config.toml
positions = "rope"
init_std_o = 0.0218
seq_len = 2048
dataset = "wikipedia_en"
MLP neurons of a small language model. Each row is named by its layer, matrix (gate and up: input weights; down: output weights) and neuron, and shows model dimensions 432-527. Each number is 50 + 15 x the weight over its row's rms, rounded and kept within 0 to 99. A neuron's up and down rows have the sign that makes its largest values positive.
Before each neuron's rows, "fires before" lists the tokens most often just after its 100 highest values on Wikipedia text that the model never trained on.

fires before: "-", "|"
L2.gate895:47 51 41 16 50 68 17 69 63 32 39 40 39 62 42 42 37 70 70 57 61 60 52 48 58 75 63 53 62 58 60 46 53 36 51 61 38 53 54 63 53 50 55 44 65 24 55 52 52 64 55 57 37 71 37 38 51 58 65 43 41 72 67 52 54 91 55 42 65 71 57 48 52 36 39 55 41 65 50 56 72 65 60 56 46 69 48 58 30 63 54 48 30 35 29 61
L2.up895:24 32 66 16 66 49 43 49 90 25 38 43 33 54 49 39 57 46 53 51 56 27 22 45 36 60 45 81 68 48 43 52 32 23 03 51 47 54 43 46 47 41 66 43 52 65 48 69 46 51 61 41 55 63 29 33 46 39 34 33 65 39 54 67 61 60 47 33 22 69 65 56 37 66 47 68 75 43 72 29 47 58 47 54 53 53 38 22 21 73 71 39 42 71 41 34
L2.down895:48 69 39 61 64 37 49 22 40 29 57 46 48 35 59 54 61 44 66 62 51 70 60 37 53 59 52 69 47 47 37 36 66 50 42 41 55 40 64 31 45 60 77 55 35 79 62 31 27 49 65 70 05 41 44 50 26 60 56 57 41 66 68 40 56 08 44 58 42 39 18 74 58 37 29 46 56 72 33 62 61 55 30 73 25 57 51 75 50 56 53 59 32 28 24 52

fires before: " ", ";", "|"
L7.gate789:79 75 36 67 64 50 43 22 38 56 05 60 67 34 33 49 53 57 50 52 46 38 34 60 41 62 59 41 56 39 62 32 49 59 38 69 39 48 60 54 80 73 48 35 75 39 45 36 62 33 74 71 68 42 56 40 80 55 46 54 64 54 32 40 44 35 57 54 59 99 53 64 45 48 70 43 49 48 31 79 39 65 59 51 29 33 31 47 42 31 78 69 45 64 42 41
L7.up789:38 51 44 46 57 46 42 61 49 52 48 44 33 48 28 30 56 29 57 69 59 59 43 57 53 32 50 42 44 96 45 35 62 34 26 55 31 60 36 49 66 33 34 48 57 43 38 45 39 61 41 57 35 54 53 62 15 43 59 49 47 46 51 49 56 61 44 46 54 39 45 51 43 66 38 47 26 51 47 11 46 38 70 52 56 43 61 53 61 97 39 44 65 46 71 57
L7.down789:54 62 57 61 56 63 37 23 34 56 51 37 57 19 52 52 25 48 52 56 86 63 56 36 58 37 46 70 52 43 48 25 46 48 66 78 23 40 51 74 63 86 30 62 74 64 28 24 37 27 53 58 45 35 54 49 48 65 64 53 48 61 49 20 41 53 60 55 38 54 51 49 26 30 29 47 62 29 56 27 41 50 62 60 70 47 62 56 40 62 70 50 32 30 73 34

fires before: ".", " |\n", " ("
L9.gate901:71 47 54 43 58 40 55 55 34 52 57 66 54 65 56 37 62 44 54 35 72 42 50 13 79 50 49 62 48 46 36 70 64 32 54 38 59 34 58 61 55 51 39 44 50 45 70 13 43 54 24 58 43 42 60 57 79 65 51 30 27 33 67 37 69 67 48 50 24 53 54 59 40 38 63 62 67 16 83 61 47 54 67 35 59 48 62 55 65 56 40 54 50 75 74 82
L9.up901:54 49 51 70 28 38 49 58 69 52 67 37 58 45 63 65 39 59 72 51 34 59 61 41 30 71 51 73 51 40 38 45 54 51 44 64 13 55 37 50 52 32 54 32 71 37 51 41 57 63 90 72 60 46 79 68 57 39 61 41 30 74 51 61 80 36 56 30 59 75 01 62 44 58 56 59 28 55 26 54 45 60 68 51 20 61 46 49 49 32 41 65 59 69 28 38
L9.down901:46 60 44 81 51 51 48 69 49 37 68 25 71 30 39 33 33 49 27 56 40 16 56 63 60 42 46 55 46 24 38 42 35 17 49 68 45 46 08 44 49 71 52 25 71 58 27 36 72 41 42 52 47 53 53 77 29 36 33 64 18 50 51 43 43 38 41 22 77 61 69 60 50 49 34 52 70 43 30 53 47 54 81 31 53 64 46 43 75 52 65 20 45 49 46 55

fires before: " ", "6"
L10.gate992:56 44 21 40 44 46 27 63 61 61 61 27 42 25 77 31 65 70 66 51 68 49 36 56 44 52 28 48 46 58 64 67 56 55 82 68 32 39 29 49 36 52 48 48 56 70 44 80 29 65 49 52 61 53 35 50 33 47 59 30 12 53 21 43 33 56 60 54 40 56 62 45 49 45 71 42 33 35 51 33 61 46 59 45 45 25 59 49 47 61 94 39 43 76 69 44
L10.up992:53 50 39 51 37 55 56 45 19 40 52 22 36 33 21 53 32 62 44 64 56 24 25 56 68 35 65 64 23 86 66 78 51 25 59 59 54 68 44 69 48 46 37 24 37 73 63 26 51 37 65 57 83 63 52 66 44 36 62 31 38 50 47 60 36 42 55 67 66 72 60 67 27 24 52 57 59 52 00 62 55 55 53 36 32 52 07 37 55 35 60 23 82 43 35 57
L10.down992:47 43 38 27 36 48 63 64 46 53 56 65 12 46 72 59 34 35 56 43 55 48 59 43 59 54 80 20 30 58 60 79 52 69 38 71 41 57 41 53 57 52 29 45 35 54 60 72 43 44 57 17 35 63 42 52 55 54 39 56 45 41 46 79 42 46 32 44 46 46 46 48 67 80 46 53 72 25 40 50 55 68 39 52 37 47 68 46 56 20 28 59 41 39 54 54

fires before: ":", "–", " |", ".\n\n"
L7.gate471:42 32 69 87 75 48 67 56 37 44 37 54 46 53 49 73 35 33 61 68 34 55 58 40 41 45 49 54 34 56 46 68 41 07 44 63 49 24 46 61 34 35 53 62 54 55 39 42 05 76 49 61 38 54 63 41 65 56 54 54 44 27 29 71 36 38 32 51 47 53 53 35 33 62 46 43 21 46 59 38 62 24 65 55 46 76 56 42 67 47 32 63 60 46 80 33
L7.up471:40 60 45 51 62 60 92 45 30 31 60 43 45 50 60 49 54 65 45 79 49 53 68 54 45 44 65 58 84 24 53 71 57 38 58 63 52 65 61 43 68 58 36 47 28 57 64 55 68 68 39 30 31 51 43 43 45 29 59 56 37 33 58 86 51 40 34 32 38 60 49 54 41 65 45 61 60 46 67 45 40 48 39 51 53 57 57 55 58 63 42 36 41 53 38 56
L7.down471:53 48 46 37 47 18 35 43 62 57 48 47 50 48 30 50 46 46 36 29 73 65 52 67 66 71 44 37 68 37 49 49 66 70 56 46 50 56 52 34 46 33 46 63 25 75 61 48 50 58 68 45 39 64 58 47 53 48 58 73 33 65 58 46 42 46 68 45 38 67 56 62 41 62 78 61 36 54 54 85 67 68 32 31 46 42 54 21 64 66 64 30 59 40 44 39

fires before: ".", ").", " |", "–"
L10.gate115:31 59 33 76 46 56 57 46 36 83 17 24 73 55 52 18 38 38 58 55 68 60 54 62 36 38 47 30 34 58 59 70 31 42 47 56 47 41 28 57 57 25 14 33 35 44 40 30 39 75 33 33 45 47 65 66 51 42 62 87 89 51 58 37 65 52 70 41 61 55 48 36 52 26 43 51 66 23 61 59 73 25 66 38 52 35 45 27 74 48 29 47 62 78 69 56
L10.up115:50 58 61 50 58 48 59 40 55 41 69 39 27 60 51 59 55 36 25 58 50 66 48 66 34 41 60 47 39 56 53 46 58 51 61 72 51 32 46 59 61 80 50 64 56 43 46 58 34 53 56 38 46 15 53 68 50 50 50 57 68 30 25 25 27 48 50 37 31 33 51 69 45 58 47 92 52 23 52 40 48 44 41 65 35 50 58 50 68 45 40 60 44 46 42 40
L10.down115:42 50 39 24 65 74 51 26 58 28 57 42 37 57 70 76 42 62 64 40 64 59 50 59 39 50 68 60 53 76 38 37 54 51 67 43 67 47 36 66 32 49 37 88 50 83 56 56 70 52 16 78 08 59 43 62 13 49 37 42 56 65 65 40 57 07 36 50 97 40 55 56 31 62 54 66 65 53 53 69 44 85 52 37 32 76 41 17 63 41 35 30 54 68 43 72

fires before: " from", " by", ".", " in", " to", ","
L10.gate325:76 64 54 46 37 61 68 36 57 42 44 61 43 55 54 36 50 31 51 41 50 44 36 37 81 74 47 37 42 47 29 65 63 49 71 32 32 63 59 22 34 55 39 54 56 79 55 34 65 37 50 24 30 34 59 51 63 33 45 39 59 43 45 51 61 70 50 49 28 44 15 46 58 56 70 75 49 44 61 66 39 54 33 51 75 62 61 68 38 61 81 48 67 59 52 63
L10.up325:59 36 55 35 74 54 67 43 19 64 54 86 40 48 68 24 42 33 41 49 53 40 28 55 78 48 56 60 24 42 59 55 32 63 40 45 83 57 65 58 71 37 76 42 54 81 71 57 23 57 90 73 57 25 47 57 67 50 55 36 71 33 65 34 47 40 40 65 33 38 64 91 54 45 67 68 50 78 38 39 60 51 57 64 82 33 69 67 48 22 30 61 55 59 56 63
L10.down325:63 45 66 65 22 60 60 84 31 60 42 57 63 46 49 65 55 41 61 56 65 50 46 33 63 76 60 64 94 34 59 56 53 69 54 76 33 81 52 49 82 51 30 31 50 70 39 61 70 29 78 61 42 37 42 31 35 31 60 43 49 61 51 75 57 51 61 61 55 46 51 69 50 42 58 52 62 42 39 28 55 47 52 71 42 52 72 67 54 59 47 49 65 60 37 40

fires before: "-"
L2.gate1507:66 30 35 47 55 38 69 53 56 45 23 14 40 23 51 45 56 56 07 45 58 68 27 45 71 70 46 71 30 33 37 26 27 53 38 51 76 53 19 70 64 18 80 46 38 76 35 15 49 63 49 37 41 60 27 44 57 47 48 46 35 53 62 19 70 48 28 54 25 70 72 51 49 37 45 42 60 39 28 49 53 60 33 66 67 20 75 46 26 61 49 36 82 44 57 43
L2.up1507:67 02 53 71 56 63 52 42 58 45 66 55 52 58 71 33 65 22 69 63 52 38 57 53 40 57 51 74 39 36 39 66 43 39 26 59 44 42 55 66 65 55 50 50 50 37 58 59 52 53 66 48 31 59 65 51 68 56 33 36 52 30 59 25 53 52 49 55 71 45 41 43 24 52 68 75 87 26 57 20 48 23 52 27 40 41 21 57 75 54 26 59 36 61 19 35
L2.down1507:50 62 20 71 68 71 43 40 65 33 50 50 40 47 21 43 68 47 38 55 76 81 37 16 50 78 69 43 47 53 39 53 47 54 35 61 55 45 62 68 40 58 44 37 36 65 60 56 51 39 20 64 52 57 69 47 47 39 47 71 55 84 55 48 32 43 38 58 65 53 24 58 78 53 64 62 31 36 19 66 34 57 53 50 42 44 50 51 14 78 51 62 44 32 23 53

fires before: " ", " (", "^{"
L2.gate1051:54 72 33 57 30 44 54 54 67 59 40 56 49 76 60 58 51 76 35 54 67 18 51 44 32 31 47 40 46 56 83 37 89 48 66 69 63 45 58 63 40 55 58 46 54 59 66 69 64 66 62 66 61 59 67 68 64 41 44 43 56 56 51 29 57 61 43 58 57 47 77 32 35 42 23 31 61 41 72 41 52 37 44 24 49 67 42 39 13 56 63 40 38 39 32 33
L2.up1051:51 56 57 64 41 25 55 35 66 41 45 32 18 36 53 58 53 58 38 49 49 48 40 37 55 57 62 52 61 35 68 35 34 37 78 50 62 30 42 56 42 79 53 56 47 68 48 53 49 35 46 40 55 61 48 66 57 67 45 65 41 73 30 30 66 72 61 56 33 56 77 71 56 62 39 51 46 37 67 53 53 76 23 44 43 76 45 47 42 67 37 43 71 57 34 39
L2.down1051:66 40 30 47 25 31 57 42 62 63 70 67 50 39 57 62 46 47 63 49 46 49 58 79 05 68 52 39 37 43 52 46 52 57 64 38 47 39 53 34 61 36 49 28 62 50 62 49 53 10 42 62 44 41 63 29 69 45 48 43 86 59 42 44 43 42 46 49 47 62 33 43 36 39 67 78 58 34 38 35 80 37 51 67 37 74 43 50 64 47 29 75 59 65 58 50

fires before: ":", " that"
L10.gate1453:60 33 42 82 62 56 53 63 57 47 38 31 45 69 57 73 33 43 83 52 60 51 57 47 69 51 31 82 69 47 67 34 31 22 34 55 66 46 56 30 56 59 34 41 40 74 31 63 50 48 66 44 66 30 64 33 61 67 46 48 55 55 74 63 43 73 39 73 37 31 53 70 40 43 43 36 57 52 32 46 56 61 61 45 52 74 38 87 91 53 45 63 65 42 56 28
L10.up1453:09 60 34 69 69 47 53 51 61 43 38 51 59 16 64 54 49 73 47 51 55 37 58 59 45 43 40 44 73 46 29 37 73 59 53 65 52 67 57 37 53 49 33 44 48 59 62 69 33 51 61 57 52 42 47 79 45 58 52 35 36 76 73 45 64 33 41 62 60 42 46 39 51 67 28 39 74 61 70 52 37 72 44 30 56 40 49 52 47 48 68 33 73 50 71 33
L10.down1453:57 58 40 50 60 47 60 21 53 62 68 67 54 69 41 06 46 53 59 40 68 59 71 40 58 32 22 61 42 72 40 26 40 64 36 60 64 70 50 40 52 66 38 67 70 56 63 47 36 52 45 71 75 58 58 00 62 52 38 62 53 34 48 63 39 54 48 29 34 57 55 47 62 34 30 18 50 47 92 58 35 29 47 41 51 64 31 54 79 51 58 24 38 50 71 59

fires before: " |\n", " and", " |\n\n", " production", " |"
L7.gate667:18 44 52 47 38 45 58 79 37 38 47 87 48 34 40 42 56 32 54 32 43 51 27 67 56 55 57 43 50 53 28 38 64 42 46 74 43 54 40 53 47 47 57 33 43 52 32 33 65 45 53 67 13 32 79 38 50 54 41 59 49 66 62 40 67 54 72 34 46 33 44 85 35 64 25 94 67 52 55 62 48 54 48 35 47 68 30 66 25 51 48 66 27 41 46 49
L7.up667:47 38 32 49 50 54 76 37 44 65 49 55 54 23 52 49 46 48 32 52 48 69 67 64 59 62 37 49 47 52 34 40 35 72 80 41 39 01 72 59 62 46 23 27 85 76 48 55 56 39 34 25 42 32 64 35 36 50 36 50 45 66 63 45 57 38 62 33 38 31 49 74 64 20 60 68 57 20 55 67 38 33 41 31 55 66 38 59 50 52 45 66 39 72 68 54
L7.down667:24 59 56 57 81 56 36 72 56 17 37 12 31 68 47 40 47 47 56 59 57 64 56 51 47 49 62 66 50 75 44 57 52 45 42 54 48 50 55 40 44 30 55 60 27 41 31 19 45 59 54 60 18 27 10 45 42 26 55 34 53 54 80 74 58 36 67 26 47 22 68 68 26 70 30 17 38 62 07 30 56 41 73 54 54 74 47 34 36 64 73 46 47 50 42 57

fires before: ",", ".", " and", ".\n\n", " ("
L9.gate689:47 40 52 57 50 70 76 64 68 34 68 75 55 64 51 66 24 75 49 24 63 42 55 47 47 53 33 40 56 49 27 51 61 43 32 33 65 44 82 48 35 78 70 42 66 49 39 37 48 50 47 46 40 61 47 56 63 37 45 15 37 34 35 74 35 53 57 77 60 68 42 51 80 56 34 51 53 66 37 30 53 85 45 48 61 45 47 21 41 70 43 77 42 55 85 42
L9.up689:79 28 67 37 74 49 18 27 76 61 50 48 33 55 47 44 31 58 45 48 46 58 46 38 38 76 36 48 67 20 39 20 55 57 56 45 45 68 31 22 61 73 76 34 67 60 42 44 47 54 57 70 55 77 41 41 54 71 47 32 53 44 46 44 53 48 24 64 35 54 44 46 86 46 59 34 53 75 26 65 71 34 51 80 50 65 80 50 50 28 44 54 57 28 50 58
L9.down689:36 63 51 46 53 56 42 51 41 00 54 20 62 31 63 74 53 44 65 40 46 29 75 56 45 86 31 50 67 51 58 71 72 55 55 55 09 38 23 59 49 42 63 73 41 22 39 58 79 77 58 28 41 39 62 42 38 69 92 25 55 55 51 53 54 54 57 25 59 44 54 61 52 64 92 38 58 53 27 44 36 51 66 43 65 71 48 62 50 30 34 37 60 48 54 44

fires before: "3", "23", "03", "27", " |", "98"
L9.gate1143:48 63 39 52 53 55 11 47 22 43 67 45 75 31 51 20 49 59 57 30 36 60 57 46 46 54 50 41 46 68 42 68 57 76 36 58 49 39 33 69 46 51 45 63 54 49 48 46 37 38 42 68 92 61 51 39 46 45 35 67 59 68 49 16 50 52 37 74 59 44 24 54 68 36 46 35 60 57 69 59 38 72 20 40 50 31 64 92 86 35 86 37 60 73 39 68
L9.up1143:66 67 50 54 89 49 54 38 41 54 48 31 56 39 53 46 49 48 37 61 38 38 57 60 21 49 71 44 57 45 59 33 58 63 58 45 58 27 69 58 22 27 50 62 55 43 54 34 42 62 48 68 37 69 40 25 47 56 52 48 38 53 34 58 38 48 28 40 33 58 54 67 53 58 34 27 46 39 30 58 85 37 60 49 31 40 31 53 59 72 67 42 39 00 39 54
L9.down1143:46 45 35 63 58 60 37 78 50 42 55 73 41 27 36 52 49 14 26 57 61 46 48 59 30 45 53 62 24 52 46 63 30 56 35 33 71 75 33 73 53 49 38 53 52 27 45 49 55 47 61 51 32 34 41 48 46 58 27 51 34 38 75 55 38 68 30 52 80 76 50 56 65 46 45 29 74 64 37 56 72 83 40 05 53 21 72 65 36 58 64 38 48 58 64 73

fires before: " ", "\"", " |\n"
L9.gate1122:55 72 39 30 45 45 66 71 48 49 44 36 65 54 52 60 56 70 72 39 26 28 57 36 44 61 46 35 37 43 62 45 50 77 33 42 43 38 63 73 34 60 33 21 30 29 60 56 55 64 50 71 47 52 56 55 63 76 49 65 45 57 62 48 39 57 50 61 12 81 55 72 39 39 73 28 57 54 53 58 68 53 68 42 61 55 92 89 46 42 30 54 36 84 46 46
L9.up1122:51 61 41 30 32 40 50 41 50 48 53 46 66 59 37 36 40 49 18 52 34 45 44 16 53 51 67 36 54 52 69 54 35 59 51 61 56 31 64 32 36 78 52 38 62 51 72 51 46 41 59 55 56 64 70 71 31 58 61 59 15 49 36 68 50 36 67 40 64 72 65 69 37 81 71 61 30 80 43 46 48 39 44 70 43 78 35 53 50 44 31 52 82 50 54 42
L9.down1122:80 63 36 20 57 31 47 46 58 65 37 57 54 51 50 57 41 61 76 49 44 56 42 32 28 48 47 60 38 83 55 50 17 15 50 56 55 68 53 28 40 48 42 33 57 84 40 43 65 36 70 64 43 63 29 53 27 45 18 49 39 62 56 49 50 35 25 35 26 56 51 66 39 62 30 75 41 30 52 12 56 59 47 53 60 65 53 48 25 43 58 62 30 27 40 56

fires before: " |", " |\n"
L7.gate680:55 50 63 53 58 53 41 67 12 63 37 27 51 46 34 85 54 40 35 47 39 58 51 57 43 40 42 53 55 66 46 90 57 32 68 47 49 43 55 31 24 52 57 55 79 36 48 67 38 66 40 25 44 48 49 49 64 60 28 27 49 45 51 49 45 58 71 62 30 62 40 55 72 32 42 62 66 35 54 72 38 43 66 32 60 22 42 52 60 30 48 74 70 31 60 56
L7.up680:54 30 76 75 61 65 47 52 45 57 43 12 38 45 18 61 70 51 30 50 18 52 54 39 58 47 43 52 71 74 57 70 46 40 65 55 39 48 60 29 70 66 41 61 77 51 56 44 40 70 61 46 34 59 45 38 61 57 47 34 67 43 42 56 41 41 60 65 65 75 46 54 74 29 52 62 67 54 48 28 44 63 55 33 53 39 31 48 52 54 63 56 50 21 60 27
L7.down680:73 31 85 35 58 55 37 62 52 26 47 35 32 21 69 32 35 36 34 52 35 49 29 27 42 69 55 56 46 65 47 41 51 67 39 51 42 66 65 38 54 63 43 63 54 51 42 60 79 57 51 52 50 41 31 58 38 64 49 56 54 34 55 78 34 33 50 45 82 73 95 58 74 55 65 45 53 59 33 22 28 68 41 41 47 17 46 42 49 59 40 22 52 28 51 34

fires before: ")", ").", "),", ")\n"
L10.gate1383:49 92 47 30 51 40 65 39 48 58 49 26 83 44 62 34 66 51 59 43 69 53 49 46 47 50 36 66 44 26 38 45 46 41 42 60 54 65 29 29 66 57 33 24 33 24 48 53 43 35 58 67 68 88 61 71 56 49 51 55 26 54 70 60 31 62 35 47 11 53 44 51 05 56 42 63 46 19 64 52 66 38 45 40 75 60 59 48 44 55 57 48 15 48 53 63
L10.up1383:48 73 62 42 66 62 79 25 62 67 66 32 24 44 65 33 53 52 76 59 69 29 42 67 47 50 50 43 66 49 55 50 52 41 74 61 52 59 19 42 65 26 80 37 52 42 38 38 46 82 31 63 39 64 60 56 37 55 32 56 59 33 47 40 58 38 22 40 57 57 47 42 45 55 59 72 36 25 31 45 56 50 29 65 43 40 37 51 69 50 73 55 56 65 20 49
L10.down1383:46 32 65 36 67 55 58 70 16 58 34 35 46 54 26 28 17 45 42 52 37 31 45 38 67 52 46 56 68 67 27 75 59 69 66 44 61 34 63 52 11 29 78 31 53 52 49 63 43 53 60 57 36 16 62 24 45 41 61 40 57 07 65 23 54 61 59 65 67 73 52 61 49 46 47 59 41 73 60 60 29 73 68 44 49 75 62 30 64 46 56 51 38 41 58 41

fires before: " |", "00", " |\n", " "
L7.gate765:31 34 68 55 53 38 45 81 35 43 77 78 37 42 37 69 38 58 56 52 16 69 25 64 31 28 58 27 40 55 39 55 53 62 55 70 49 49 55 51 34 42 58 48 83 49 61 59 01 24 41 32 47 36 68 56 58 56 33 59 21 64 55 47 57 47 49 68 44 53 60 59 61 35 46 47 35 54 70 48 34 34 47 41 42 43 61 36 47 49 49 26 85 31 50 47
L7.up765:27 26 43 68 39 42 49 24 46 37 59 61 08 68 27 27 44 43 55 52 42 63 41 63 49 59 50 64 50 42 44 56 69 39 63 45 68 49 55 48 34 29 40 54 64 59 51 52 35 60 58 37 84 36 71 50 35 57 14 49 37 61 64 50 71 39 66 23 51 61 29 59 40 42 30 54 34 44 82 56 34 51 75 22 28 54 66 87 72 45 70 48 58 54 77 52
L7.down765:71 55 42 26 54 47 42 60 47 43 51 61 36 47 43 56 46 30 41 34 77 58 16 15 17 52 43 46 60 69 56 38 75 40 38 52 59 46 62 49 54 71 30 49 53 48 47 34 49 68 29 68 29 50 86 57 28 60 69 67 41 50 49 59 36 54 14 25 51 41 49 42 37 57 31 53 44 60 52 70 40 59 44 81 27 45 62 07 65 50 42 29 41 30 66 74

fires before: "|", "==", "==="
L7.gate221:63 45 21 41 42 25 52 42 53 57 42 27 49 50 42 56 47 45 55 61 56 45 22 44 55 86 40 66 40 33 70 61 66 60 43 45 23 45 69 75 44 32 48 51 46 41 57 47 36 43 54 38 48 63 20 58 53 59 54 46 37 56 15 41 30 52 79 48 47 64 59 45 55 35 45 67 47 60 52 26 40 72 73 56 50 61 56 54 37 53 56 48 57 68 49 46
L7.up221:49 63 60 42 62 34 50 43 38 24 39 38 76 40 20 36 39 65 65 94 48 46 47 50 38 51 35 81 82 71 56 26 45 34 15 41 38 57 30 47 78 60 29 35 45 44 33 24 50 55 41 37 54 75 68 50 65 22 46 34 76 17 36 58 50 37 40 41 76 57 48 76 25 14 51 30 63 40 43 38 44 66 51 44 52 51 56 44 49 65 45 43 44 40 67 51
L7.down221:58 71 52 73 55 63 63 41 49 23 51 74 82 37 62 57 58 32 44 54 57 61 33 99 58 50 48 68 53 67 45 50 53 25 30 36 31 65 47 45 49 69 59 45 41 20 66 39 50 38 69 67 08 71 42 44 79 54 64 54 52 75 48 48 49 59 61 60 38 57 56 62 71 31 33 53 59 44 26 68 43 70 61 44 51 72 54 58 82 42 62 64 51 53 55 47

fires before: "%", " |\n", " m", " |"
L9.gate462:56 46 74 76 48 39 35 35 51 35 30 27 46 54 43 49 37 74 18 17 50 52 52 45 69 45 48 33 66 56 58 51 28 40 43 53 57 45 46 61 32 46 51 79 38 76 63 57 27 80 71 58 19 62 55 60 61 27 66 68 52 31 56 67 71 57 49 45 33 60 62 81 47 29 43 63 43 69 68 45 63 86 57 52 61 54 26 60 37 21 36 63 48 48 50 52
L9.up462:43 75 65 47 53 53 20 51 63 57 65 44 76 61 62 51 46 64 48 43 28 17 43 70 53 42 68 52 29 49 40 21 47 73 36 37 38 48 29 65 28 60 57 09 33 63 32 38 83 51 44 41 61 27 53 29 57 62 63 57 56 38 50 39 38 52 27 36 33 77 39 64 52 43 66 26 30 59 41 29 24 49 59 37 65 83 35 43 82 36 52 73 44 51 70 31
L9.down462:41 44 57 38 33 64 25 23 45 32 73 61 45 44 57 15 58 48 54 40 20 30 54 35 52 40 56 19 76 35 67 36 18 67 61 19 63 36 38 57 56 74 83 32 54 44 50 62 42 45 79 65 36 78 44 72 71 73 44 54 52 59 71 64 72 48 42 23 49 64 51 33 63 59 71 63 65 18 34 58 29 29 70 54 67 66 70 36 39 72 61 30 61 38 35 58

fires before: "===", "R", "\"", "==", "|", "N"
L9.gate39:58 53 41 30 33 48 37 54 17 62 37 42 59 45 37 78 52 55 70 68 58 56 61 56 51 46 56 45 44 82 45 32 92 38 50 68 35 21 56 82 61 45 49 37 24 54 36 44 40 57 86 64 56 48 65 47 39 69 23 34 34 72 47 48 25 70 48 51 68 52 72 78 45 51 64 30 45 68 38 55 56 52 57 42 63 60 57 71 27 68 38 44 34 33 28 60
L9.up39:73 60 50 45 28 41 38 52 46 39 32 69 60 43 62 45 45 55 52 56 70 62 43 38 58 81 64 43 51 71 52 35 45 30 65 33 36 28 35 58 66 52 71 29 45 41 37 58 52 45 64 66 47 66 45 56 53 40 46 61 37 40 36 43 59 62 71 49 59 59 35 39 43 40 35 40 61 73 39 32 44 67 71 42 55 51 59 15 46 36 71 14 43 26 50 63
L9.down39:64 40 19 40 39 21 55 69 55 54 99 72 49 56 66 51 27 47 61 57 44 40 81 35 55 80 45 57 35 68 42 63 46 56 55 60 30 41 26 67 64 62 32 39 43 60 67 35 61 60 49 57 59 57 66 43 67 53 56 51 42 49 49 53 47 59 62 52 68 66 41 70 55 43 36 46 59 61 42 60 50 54 45 28 47 54 65 35 57 49 31 53 36 59 44 58

fires before: " as", " for", " in", " by", " on"
L9.gate1502:62 34 74 77 38 44 63 62 50 29 66 58 27 56 52 59 43 34 58 44 34 47 32 30 39 53 33 70 57 37 44 55 57 51 40 82 69 19 46 48 46 63 28 57 45 63 38 43 55 61 51 63 64 46 53 51 53 60 81 46 29 59 52 32 48 46 73 29 31 90 41 63 54 62 35 57 50 78 35 66 21 54 58 60 27 25 65 35 38 64 40 49 58 53 72 37
L9.up1502:53 47 72 63 73 34 73 23 53 63 80 49 68 73 55 40 52 16 60 54 36 39 72 48 53 75 47 54 40 49 45 54 55 39 49 46 89 50 56 51 58 84 60 38 51 71 29 43 36 57 79 49 62 44 73 58 58 51 87 33 26 76 68 55 37 45 48 41 35 62 89 61 57 51 50 45 48 46 42 66 34 81 52 61 52 59 54 53 61 26 62 28 35 51 32 70
L9.down1502:52 48 45 21 38 61 52 58 68 38 67 43 41 39 41 46 42 30 51 50 41 74 63 32 55 49 44 49 52 38 36 58 56 12 35 51 38 57 69 41 43 80 52 58 72 61 71 61 67 42 56 71 43 51 32 38 43 63 27 39 28 49 34 53 39 59 38 64 50 39 60 56 46 53 56 58 42 34 40 50 55 43 58 68 47 37 63 29 59 47 79 35 35 87 49 50

fires before: " ", ";", " Award", " Platinum"
L9.gate134:30 76 65 48 44 54 24 54 49 58 74 43 63 43 39 62 23 72 47 34 37 46 53 41 61 36 51 36 84 76 46 69 30 36 43 97 35 53 69 76 31 60 52 18 48 29 70 55 51 62 43 75 31 35 25 34 23 52 37 23 66 56 57 24 58 47 62 80 56 48 17 51 63 48 36 56 42 63 48 76 35 41 62 37 30 54 33 50 48 42 69 56 58 51 49 48
L9.up134:69 70 53 46 59 47 66 43 34 54 36 49 58 39 59 44 21 39 24 73 54 47 30 36 61 37 44 58 41 61 54 26 35 54 41 50 45 39 29 42 55 32 55 59 52 54 34 68 42 49 43 42 47 65 59 37 41 58 52 56 30 56 37 57 49 42 38 34 36 72 79 38 23 48 72 56 07 47 78 21 65 48 43 48 42 81 54 51 59 64 52 67 51 56 63 53
L9.down134:48 48 62 71 73 52 69 50 40 58 53 82 61 43 66 65 52 38 28 50 51 53 65 67 27 63 44 53 48 48 50 75 70 62 53 46 35 27 20 37 62 67 25 37 59 85 46 56 57 51 23 53 41 64 44 37 67 55 45 52 53 42 64 49 56 47 40 30 38 23 65 41 24 53 35 48 57 66 65 58 54 50 40 54 23 68 55 49 85 64 26 49 34 30 52 52